Weights of a small GPT-style language model, trained from scratch on English Wikipedia: 3 heads of 128 (1 for keys and values), MLP 1344 tanh GELU.
MLP neurons of a small language model. Each row is named by its layer, matrix (up: input weights) and neuron, and shows model dimensions 224-287. Each number is 50 + 10 x the weight over its row's rms, rounded and kept within 0 to 99.
After each neuron's rows, "fires on" lists the tokens most often at its 100 highest values on Wikipedia text that the model never trained on.

L5.up1249:52 51 46 48 60 51 57 26 30 54 45 48 50 45 74 51 45 54 46 51 63 46 68 58 47 39 54 43 52 52 49 52 47 35 54 50 63 51 52 47 66 58 55 55 49 46 35 46 53 33 58 41 42 62 55 46 65 65 49 56 46 48 52 44
fires on: "ri", "t", "il", "ge", "rt", "e"

L5.up446:37 51 54 49 54 48 51 43 53 68 43 53 56 54 62 47 61 61 48 31 58 52 40 57 49 58 45 50 60 31 56 55 48 40 43 38 56 68 42 48 48 50 58 57 42 57 55 39 44 42 49 48 47 33 36 46 31 68 49 39 46 48 63 73
fires on: " She", " she", "ol", "ough", "il"

L5.up261:63 49 63 52 62 43 41 46 45 42 50 52 72 32 64 64 75 59 69 45 46 31 63 42 61 41 53 56 57 46 31 44 53 51 56 59 63 55 57 48 50 48 62 34 71 55 33 41 51 49 46 53 39 56 50 42 51 46 58 41 57 47 39 41
fires on: " st", "st", " St", "ow", "ll"

L5.up140:52 46 77 72 43 62 38 66 52 52 58 57 47 89 58 39 57 64 66 39 37 34 51 53 48 58 31 30 49 38 50 30 66 55 60 38 63 54 61 61 43 57 54 46 46 44 45 51 65 56 58 36 57 33 54 55 53 53 41 52 59 48 57 47
fires on: " St", " V", " Th", "ven"

L5.up932:51 43 48 61 66 51 28 62 59 53 67 52 48 46 55 46 66 32 59 58 56 57 52 58 31 45 48 53 58 47 57 56 36 46 53 36 39 67 60 44 55 29 58 53 60 45 63 58 40 41 47 55 53 42 35 48 52 58 51 50 40 53 38 47
fires on: " has", " have", " can", "ward", "ge"

L5.up900:57 40 42 32 55 52 58 42 63 58 56 43 61 49 70 42 44 54 66 56 52 34 73 23 52 56 31 54 57 52 41 51 39 62 56 50 54 46 57 35 38 30 47 69 74 57 44 57 58 38 49 46 46 50 61 43 49 62 56 35 41 47 50 42
fires on: "ro", " Ro", " Bo", " $", "o", "our"

L5.up717:45 48 51 77 46 49 46 34 58 47 53 44 60 56 64 49 35 60 67 77 54 52 46 56 58 56 60 52 74 48 50 53 35 54 54 52 51 55 47 56 72 44 43 42 61 54 38 47 37 56 19 32 64 47 51 53 46 67 49 59 66 31 61 50
fires on: ",", "n", "ic", "tic", "pe", " 2000"

L5.up375:37 63 66 49 60 57 67 62 50 56 59 40 52 49 59 37 61 53 52 62 49 54 69 37 65 59 44 58 66 51 67 55 49 61 43 60 40 34 64 54 59 44 51 35 62 58 61 53 50 42 54 40 54 42 46 49 42 69 57 30 50 45 59 52
fires on: " 1", " per", "1", " long", "l"

L5.up1309:65 43 83 47 50 51 64 57 52 45 45 62 67 36 61 48 41 64 50 62 54 43 37 53 49 52 59 56 39 51 38 53 61 60 61 54 47 39 50 63 48 32 56 51 51 51 50 46 47 60 53 49 52 57 39 39 38 59 47 44 35 37 46 61
fires on: "s", "c", " and", "ni", "te"

L5.up1174:41 50 53 46 35 39 47 51 48 62 61 49 49 61 58 35 47 47 47 69 55 55 38 46 55 41 51 33 52 39 43 62 46 26 45 40 48 51 48 54 66 55 58 46 44 63 47 56 41 57 44 61 61 26 41 38 45 62 42 49 45 56 53 60
fires on: "il", "mon", "ron", " ", "x", " di"

L5.up814:84 52 49 42 45 50 48 49 62 43 42 51 55 51 48 50 37 42 48 50 58 23 61 55 56 39 30 71 51 44 45 42 43 48 58 48 32 30 59 56 50 49 45 49 36 44 51 42 71 67 53 49 55 34 44 42 32 52 60 48 25 46 57 53
fires on: "n", "c", "z", "is", "s"

L5.up384:43 61 50 57 37 48 46 60 53 56 56 54 56 45 67 49 57 53 47 25 54 34 58 47 36 47 56 50 77 42 37 45 42 59 32 52 50 51 39 58 59 42 56 43 55 54 63 62 43 55 30 45 51 59 55 65 54 59 55 52 50 39 57 54
fires on: "lu", "n", "-", "gu", "vo", "pe"

L5.up295:44 56 63 56 34 63 55 50 48 39 49 56 68 62 46 34 43 41 56 49 39 47 37 51 61 48 39 62 41 40 57 35 51 66 64 50 56 45 58 46 39 45 66 43 57 40 56 56 53 55 35 30 36 43 54 45 39 77 41 19 38 53 41 54
fires on: "ol", "\n", "o", "ir"

L5.up439:53 53 51 50 30 60 45 51 54 41 59 61 60 52 28 59 48 43 44 47 62 40 52 49 50 45 48 32 48 40 56 45 40 64 36 42 42 46 47 53 38 35 77 50 46 58 50 49 49 50 50 39 50 33 62 42 45 63 47 71 56 47 65 52
fires on: "d", "le", "it", "en", "ed", "ham"

L5.up920:43 49 58 53 48 54 42 50 46 52 55 63 42 60 66 65 47 68 56 51 74 43 58 54 65 54 54 43 42 52 55 60 52 39 47 63 31 59 43 49 61 47 40 46 38 36 39 43 65 49 52 50 66 40 60 35 59 68 55 37 49 51 48 58
fires on: ",", " |", "Note", "fe", "val"

L5.up45:61 48 59 51 60 66 62 68 62 49 50 51 55 52 71 62 83 52 58 44 49 55 47 50 47 62 53 45 65 23 60 59 48 50 57 53 62 59 34 59 47 55 63 47 52 53 47 49 50 41 47 40 48 54 54 42 53 54 65 46 33 48 48 46
fires on: "p", "ab", " Po", " dis", "ub"

L5.up1305:52 68 37 54 37 53 41 40 43 55 46 43 64 48 70 37 54 50 53 42 44 56 45 53 45 57 36 28 41 47 47 36 47 45 45 62 70 61 47 45 50 31 76 47 29 57 49 40 43 43 47 57 67 51 36 41 44 72 54 53 57 41 49 64
fires on: "==", "|---|---|", "|", "or", " dis", "ad"

L5.up1047:72 35 63 73 36 56 48 46 62 41 60 62 58 52 48 60 44 48 71 51 54 44 59 57 53 74 44 46 36 50 57 36 51 54 54 50 57 47 57 56 39 39 62 55 37 47 57 54 58 52 39 43 52 57 53 35 46 39 64 46 25 42 46 63
fires on: " trans", " and", " military", " Trans", " of"

L5.up1195:61 41 48 51 52 50 52 33 63 60 48 41 51 52 62 45 55 58 43 67 54 56 47 36 54 47 45 41 61 44 50 43 36 49 48 25 47 32 53 49 52 43 46 73 58 50 44 46 55 35 29 39 50 41 52 36 38 53 55 41 57 38 61 50
fires on: "th", " re", "er", " Re", "e"

L5.up716:51 45 55 65 43 49 38 59 43 51 55 50 56 53 42 39 53 53 58 49 48 66 43 47 45 60 42 53 39 36 46 42 50 58 44 44 47 51 52 61 58 62 69 61 54 54 46 64 49 55 48 39 48 53 60 39 51 54 61 50 53 53 44 51
fires on: "v", "vi", "q", "av", "im", "tri"

L5.up184:28 52 61 45 54 69 46 54 64 54 54 50 58 64 50 36 46 61 58 29 39 36 45 33 53 34 47 50 57 52 38 38 60 59 59 57 41 30 36 51 70 56 69 63 61 45 49 44 69 43 36 40 54 54 49 63 43 42 59 51 54 45 37 79
fires on: "°", "a", "″", "00", ":", "m"

L5.up670:53 52 65 45 56 38 39 41 74 69 52 71 45 45 58 38 54 43 48 48 53 49 49 55 50 53 45 61 39 50 55 45 68 62 46 40 57 67 32 51 67 32 44 46 39 26 60 49 65 53 49 43 50 61 68 52 52 63 45 42 42 59 39 57
fires on: " No", " as", " into", " be", " Total", " As"

L5.up170:58 33 39 46 37 53 52 44 53 48 62 55 48 54 56 86 39 35 70 35 38 31 58 44 67 54 42 67 47 43 60 61 52 46 45 52 37 31 57 59 55 57 45 59 41 41 73 59 54 59 44 63 55 47 38 59 31 43 44 51 37 43 55 36
fires on: "ta", "ma", "g", "as", "s", "da"

L5.up1108:44 59 56 29 37 42 39 63 45 60 65 57 41 30 40 58 40 62 50 46 40 51 35 50 48 38 40 59 65 38 51 61 51 60 50 39 79 46 39 62 60 52 70 51 43 44 44 57 56 38 52 50 61 43 64 45 44 41 44 38 50 48 60 54
fires on: " He", ",", " he", " She", " At"

L5.up1064:58 58 49 54 57 51 62 39 54 41 53 45 52 45 45 47 37 79 43 56 39 42 43 50 71 73 53 46 69 47 58 36 48 55 69 56 70 45 41 46 58 38 60 41 69 44 57 34 42 51 47 56 58 37 45 45 48 60 64 62 58 53 57 61
fires on: "ri", "e", " We", " New", " Bri", " and"

L5.up79:47 52 52 48 53 57 62 42 46 47 59 45 43 40 44 52 53 53 40 64 56 54 64 40 51 42 53 57 48 52 57 58 44 42 35 55 49 58 56 57 28 35 54 41 62 48 64 30 70 53 32 33 45 61 54 60 46 46 56 64 35 33 48 46
fires on: "re", "it", "ent", "per", "ug"

L5.up658:43 51 58 59 53 72 42 48 43 43 50 67 62 46 62 53 54 63 73 59 62 30 44 35 43 50 59 51 49 38 41 54 47 53 54 61 58 49 42 59 44 52 54 40 58 40 55 51 55 30 38 55 58 43 54 34 45 45 62 49 42 36 67 55
fires on: " |", " (", " S", " F", "G"

L5.up777:31 50 54 35 64 59 55 44 42 49 59 74 48 51 64 53 59 59 48 48 50 40 53 38 45 36 48 38 55 45 49 57 39 48 55 48 75 47 34 63 56 50 43 60 55 51 39 64 63 58 57 50 47 52 55 49 50 34 63 39 54 55 54 61
fires on: "ci", "ment", " Go", " Sp", "at"

L5.up950:28 54 46 35 44 54 48 58 52 47 56 45 59 41 53 55 47 50 59 70 47 39 56 47 43 51 45 57 55 45 49 52 40 50 73 49 71 43 55 58 47 49 47 48 58 47 47 65 57 41 45 66 49 52 67 51 56 69 59 54 56 41 47 55
fires on: "ver", "or", "ent", "vi", "ult"

L5.up759:42 51 49 58 32 48 37 46 42 62 62 55 43 48 54 43 44 40 48 41 61 62 59 53 46 66 53 55 36 47 57 34 50 30 51 36 59 38 48 41 47 53 43 56 42 56 41 43 51 62 49 44 62 32 37 44 36 52 54 50 44 52 40 53
fires on: "===", " =", " ==", "====", "==", "|---|---|"

L5.up687:54 47 52 56 24 41 39 67 52 57 52 51 52 60 65 61 64 42 57 32 29 48 50 51 62 48 60 49 46 47 38 49 57 59 60 39 67 54 39 49 47 47 47 49 49 42 66 45 53 51 46 53 49 64 50 40 40 52 49 49 54 46 55 50
fires on: "t", "od", " To", "ko", "ot"

L5.up280:55 52 75 39 44 55 55 51 54 42 45 40 42 43 64 60 43 57 46 54 55 52 65 57 69 54 40 46 42 43 36 49 62 69 44 51 51 54 48 30 60 24 30 60 54 47 31 58 40 49 36 55 48 52 57 52 61 56 48 55 57 58 42 56
fires on: " and", ",", "ra", " served", " years", "an"

L5.up722:57 23 40 30 29 46 45 54 55 48 60 81 39 51 62 48 51 50 48 40 47 40 66 42 63 67 54 56 27 49 54 27 40 49 56 69 54 44 55 49 40 40 62 53 53 54 50 64 66 62 59 38 51 45 73 42 60 59 41 47 39 12 62 50
fires on: "n", "ph", "om", "log", "on", "ic"

L5.up372:48 59 67 44 47 47 52 41 57 55 57 55 37 59 47 44 67 45 65 59 45 47 50 59 35 52 45 42 67 41 38 42 56 52 57 36 43 62 35 53 61 38 42 45 58 71 49 56 42 51 63 31 40 50 48 52 44 57 56 52 33 59 47 52
fires on: " Bu", " lo", " Lo", " be", "lo", "hu"

L5.up915:37 57 43 73 60 47 52 51 63 59 54 64 66 58 47 49 54 55 48 57 53 38 52 42 54 45 54 34 55 30 51 23 56 58 44 36 53 62 60 58 55 38 60 32 47 60 66 48 56 43 61 48 52 46 23 55 42 58 48 53 58 63 45 46
fires on: " as", "it", " d", " sp", "n"

L5.up1259:56 63 57 41 37 33 59 40 43 50 44 53 48 64 54 58 44 47 48 52 34 44 56 36 39 51 44 44 47 35 39 54 28 53 37 47 53 42 34 48 56 60 52 46 66 40 45 45 57 45 36 45 59 55 45 59 28 53 63 69 56 30 55 67
fires on: "p", "z", "ph", "T", "M"

L5.up1096:56 46 48 53 32 31 63 50 48 53 53 58 51 64 60 41 58 40 60 28 53 33 55 59 62 60 45 43 46 31 64 35 41 49 57 64 42 39 63 34 49 42 48 50 45 53 49 69 59 61 37 46 44 42 59 59 54 51 51 44 45 58 44 42
fires on: "z", "s", "x", "gra", " J"

L5.up1279:85 63 46 59 53 65 62 52 37 70 53 53 58 45 58 41 43 59 44 50 37 53 55 52 62 51 55 58 58 47 51 33 44 60 32 48 54 43 63 52 53 35 40 57 50 56 48 60 50 60 46 48 44 48 44 38 48 53 64 58 61 49 54 44
fires on: " m", "m", "ro", "om", "c", "ence"

L5.up757:53 57 44 45 59 43 40 55 55 57 39 47 53 57 59 50 51 48 73 39 46 18 45 27 46 59 33 42 55 60 44 57 51 67 39 48 61 62 50 55 71 38 53 50 48 42 48 47 38 38 41 48 55 51 68 35 39 60 63 51 49 35 38 51
fires on: " ", "\n", " –", " |"

L5.up928:39 49 55 69 45 42 67 38 48 56 65 66 55 44 41 40 63 50 55 45 57 61 53 58 59 65 35 51 63 43 44 47 44 60 46 56 62 45 52 66 68 57 56 38 59 39 59 32 44 46 36 41 65 46 38 47 58 39 42 55 50 43 64 55
fires on: "or", "le", "ko", "ro", "ol", "ke"

L5.up852:71 36 64 66 41 42 51 37 54 53 51 56 48 51 50 36 72 45 46 64 41 55 78 59 46 61 62 45 63 54 38 54 33 29 48 36 44 32 62 60 52 50 54 55 72 45 37 52 64 49 55 47 61 42 55 44 50 55 47 69 37 46 47 47
fires on: "n", "er", " one", "r", "s", "east"

L5.up885:52 64 65 60 60 44 57 42 46 48 49 45 71 57 57 41 49 54 52 60 42 51 59 42 60 66 48 44 43 47 62 37 38 54 54 38 73 72 50 76 35 52 57 52 45 37 60 37 53 45 51 41 32 57 61 45 39 57 61 53 49 43 77 62
fires on: " E", "u", "t", " st", "w", "man"

L5.up696:54 45 41 40 55 45 65 41 60 44 45 36 56 63 48 44 54 36 44 37 37 54 45 44 40 31 65 62 52 49 39 62 51 55 24 38 40 25 50 57 39 65 53 59 54 59 47 48 49 48 45 45 58 26 58 37 46 37 52 41 41 45 44 41
fires on: " of", "mo", " B", "ec", "g", "e"

L5.up760:58 47 49 51 37 42 40 58 52 49 44 40 44 49 52 41 54 37 50 48 40 64 52 64 47 67 39 38 50 45 47 67 41 56 57 44 58 31 44 51 54 46 57 28 43 55 35 41 62 43 38 53 69 48 30 52 45 37 57 61 70 47 60 65
fires on: "la", "\"", " |", "li", "re", "th"

L5.up14:62 55 44 61 19 59 39 41 41 51 48 49 70 55 53 38 30 57 47 61 50 50 44 47 71 50 55 46 56 42 38 50 57 49 38 32 64 40 44 59 44 60 62 48 25 29 36 46 60 48 37 51 52 19 42 43 43 51 48 73 60 46 48 57
fires on: "di", "i", " di", "li"

L5.up242:47 46 74 48 44 60 38 44 64 38 39 45 44 53 40 61 54 58 60 37 54 40 56 37 65 51 37 59 56 52 40 52 42 59 78 58 41 42 53 51 37 68 60 57 52 49 61 49 48 54 47 43 48 51 51 39 36 71 39 55 42 31 40 48
fires on: " c", "ri", "'", "is", " at", "i"

L5.up161:55 46 59 62 48 58 46 47 58 67 55 35 42 52 55 32 52 51 52 45 51 41 63 42 43 66 53 64 68 39 55 54 41 57 42 44 42 52 47 52 45 41 42 52 52 32 71 43 46 57 45 49 57 44 55 41 42 45 47 52 32 35 57 49
fires on: "ing", "e", "ve", "ting"

L5.up105:40 53 66 50 55 61 50 38 56 52 61 57 42 40 65 52 49 54 61 46 40 44 66 57 40 45 49 39 68 46 44 56 41 45 57 56 38 53 48 65 52 31 44 57 28 51 43 50 68 43 54 56 58 52 44 49 48 58 67 53 48 39 68 53
fires on: " or", "fin", "en", " and", "g", " Gra"

L5.up1266:53 39 59 40 58 48 45 65 58 53 50 45 53 56 83 50 56 51 31 54 44 50 64 43 61 53 35 58 51 29 55 41 60 54 61 66 69 63 43 50 34 51 78 55 63 61 27 45 54 46 43 59 54 45 58 46 39 52 57 35 42 45 47 59
fires on: " pre", "lo", " sp", " V", "la"

L5.up456:47 27 44 46 49 51 54 58 48 47 51 65 54 45 50 38 53 68 35 61 51 37 65 56 42 61 44 47 29 41 51 51 45 39 47 46 53 43 60 56 52 39 55 56 60 62 32 17 67 47 54 44 51 56 45 72 53 39 47 44 53 33 51 39
fires on: "la", " de", "ron", "on", "na", "de"

L5.up339:55 44 48 57 56 64 58 57 51 57 63 46 58 44 68 36 48 77 59 57 56 48 46 64 45 45 47 57 41 45 50 48 35 45 66 61 61 52 32 53 45 34 63 50 50 49 59 28 57 56 46 37 39 47 58 46 45 45 48 43 54 41 72 64
fires on: " football", "act", " comp", " work", "form"

L5.up200:59 45 53 63 46 58 37 62 47 41 39 51 47 51 61 54 56 51 39 66 57 45 57 50 44 50 68 54 34 55 65 57 56 36 62 60 51 49 59 31 65 52 54 47 47 40 59 51 47 40 47 57 45 58 46 65 46 41 61 60 45 50 73 54
fires on: "unt", "li", "s", "round", " of", "ir"

L5.up889:40 41 65 54 40 46 45 24 52 65 48 66 51 46 50 47 55 65 42 40 42 56 65 28 47 61 47 40 53 58 35 67 53 66 72 37 70 38 64 55 49 53 64 58 44 44 38 50 52 45 39 71 42 55 67 42 60 56 39 46 36 41 51 38
fires on: "ten", "ver", "ck", "p", "er"

L5.up81:61 47 61 49 59 42 38 41 46 52 59 54 40 51 47 41 55 58 60 52 56 55 55 22 41 35 47 65 57 32 48 70 48 45 56 46 48 57 52 46 61 43 54 55 46 58 42 41 52 49 48 58 63 29 55 45 31 40 54 44 46 52 55 32
fires on: "s", "\n", "in", "ring", "e", "a"

L5.up719:52 20 62 63 50 33 63 36 60 60 43 53 57 33 77 47 66 61 64 41 37 30 54 48 57 74 62 50 69 46 60 53 51 59 44 49 49 40 32 41 50 34 43 43 59 57 48 47 42 39 59 56 62 44 45 37 58 47 42 66 42 45 50 54
fires on: "lo", "n", " one", "in", "ch", "le"

L5.up44:27 31 44 61 52 54 64 27 60 50 58 48 61 57 67 67 44 62 36 65 54 44 55 49 70 58 41 49 50 38 42 58 66 52 46 36 66 31 60 59 45 54 56 42 61 49 32 29 47 41 55 43 54 50 38 38 34 63 58 57 50 49 57 44
fires on: "il", "ri", "li", "mp", "pt", "e"

L5.up1091:63 66 56 24 27 60 56 42 38 49 52 47 60 62 56 33 46 39 74 50 46 58 57 41 51 58 74 45 55 53 39 42 53 53 50 48 37 48 37 46 51 49 51 43 46 56 46 48 51 58 44 30 47 43 55 34 14 57 49 72 38 41 52 47
fires on: " B", " at", "w", "mo"

L5.up1260:38 42 59 22 45 59 43 39 49 47 61 38 47 69 60 65 50 39 38 69 27 38 45 55 58 62 40 31 32 52 40 55 57 57 32 47 44 49 43 60 67 53 38 45 55 46 57 35 49 50 32 62 53 51 54 73 37 65 54 53 46 38 61 57
fires on: "om", "am", " University", "ron", " team", " form"

L5.up220:70 62 41 39 44 39 28 46 59 60 49 60 64 43 57 41 50 51 35 48 48 44 68 51 45 63 41 49 43 50 46 44 45 51 60 55 60 61 35 59 64 36 51 48 55 55 57 54 53 55 46 39 60 45 49 45 38 47 47 36 58 48 44 55
fires on: "s", "ly", "com", "the", "ade", "an"

L5.up779:63 48 57 36 59 59 59 46 53 53 57 61 66 56 38 50 79 37 47 62 51 61 44 59 50 43 62 46 35 45 63 41 62 46 49 50 59 47 61 50 71 38 58 31 55 46 45 46 50 49 34 59 31 47 54 52 54 53 38 68 51 43 46 67
fires on: "y", " and", ",", " ", " she"

L5.up1303:54 47 63 36 38 38 38 33 57 43 49 50 58 52 43 58 49 55 73 65 43 65 46 48 49 47 34 44 68 47 65 44 43 52 66 68 71 55 53 56 54 37 55 56 60 58 27 49 52 34 62 47 61 35 49 46 35 72 56 52 47 46 44 46
fires on: " no", " di", "min", " her", "le"

L5.up1069:61 44 59 25 38 56 41 51 64 55 56 50 55 49 52 44 52 53 52 47 62 42 53 47 68 62 48 60 54 50 60 49 49 50 46 44 56 62 44 42 41 43 49 39 54 55 55 49 56 32 49 47 60 26 42 37 48 50 45 47 69 56 36 55
fires on: " is", "ly", " have", "ni", "ute"

L5.up861:62 58 52 29 36 66 49 56 35 49 56 50 59 38 52 42 46 36 55 63 58 47 37 45 53 50 59 53 61 35 50 57 40 40 35 47 64 47 49 54 54 33 53 75 73 42 47 56 42 59 35 54 59 23 69 38 50 55 74 52 42 62 61 43
fires on: "it", " War", "d", " President", "t", "ist"

L5.up1302:62 55 58 62 33 45 56 64 52 44 57 57 41 57 52 67 40 43 47 26 58 46 46 46 58 62 52 38 52 47 31 40 60 61 26 24 46 72 53 54 44 30 66 64 47 42 69 52 73 46 47 63 40 48 42 47 39 49 54 66 58 52 35 53
fires on: " as", " sp", " a", " f"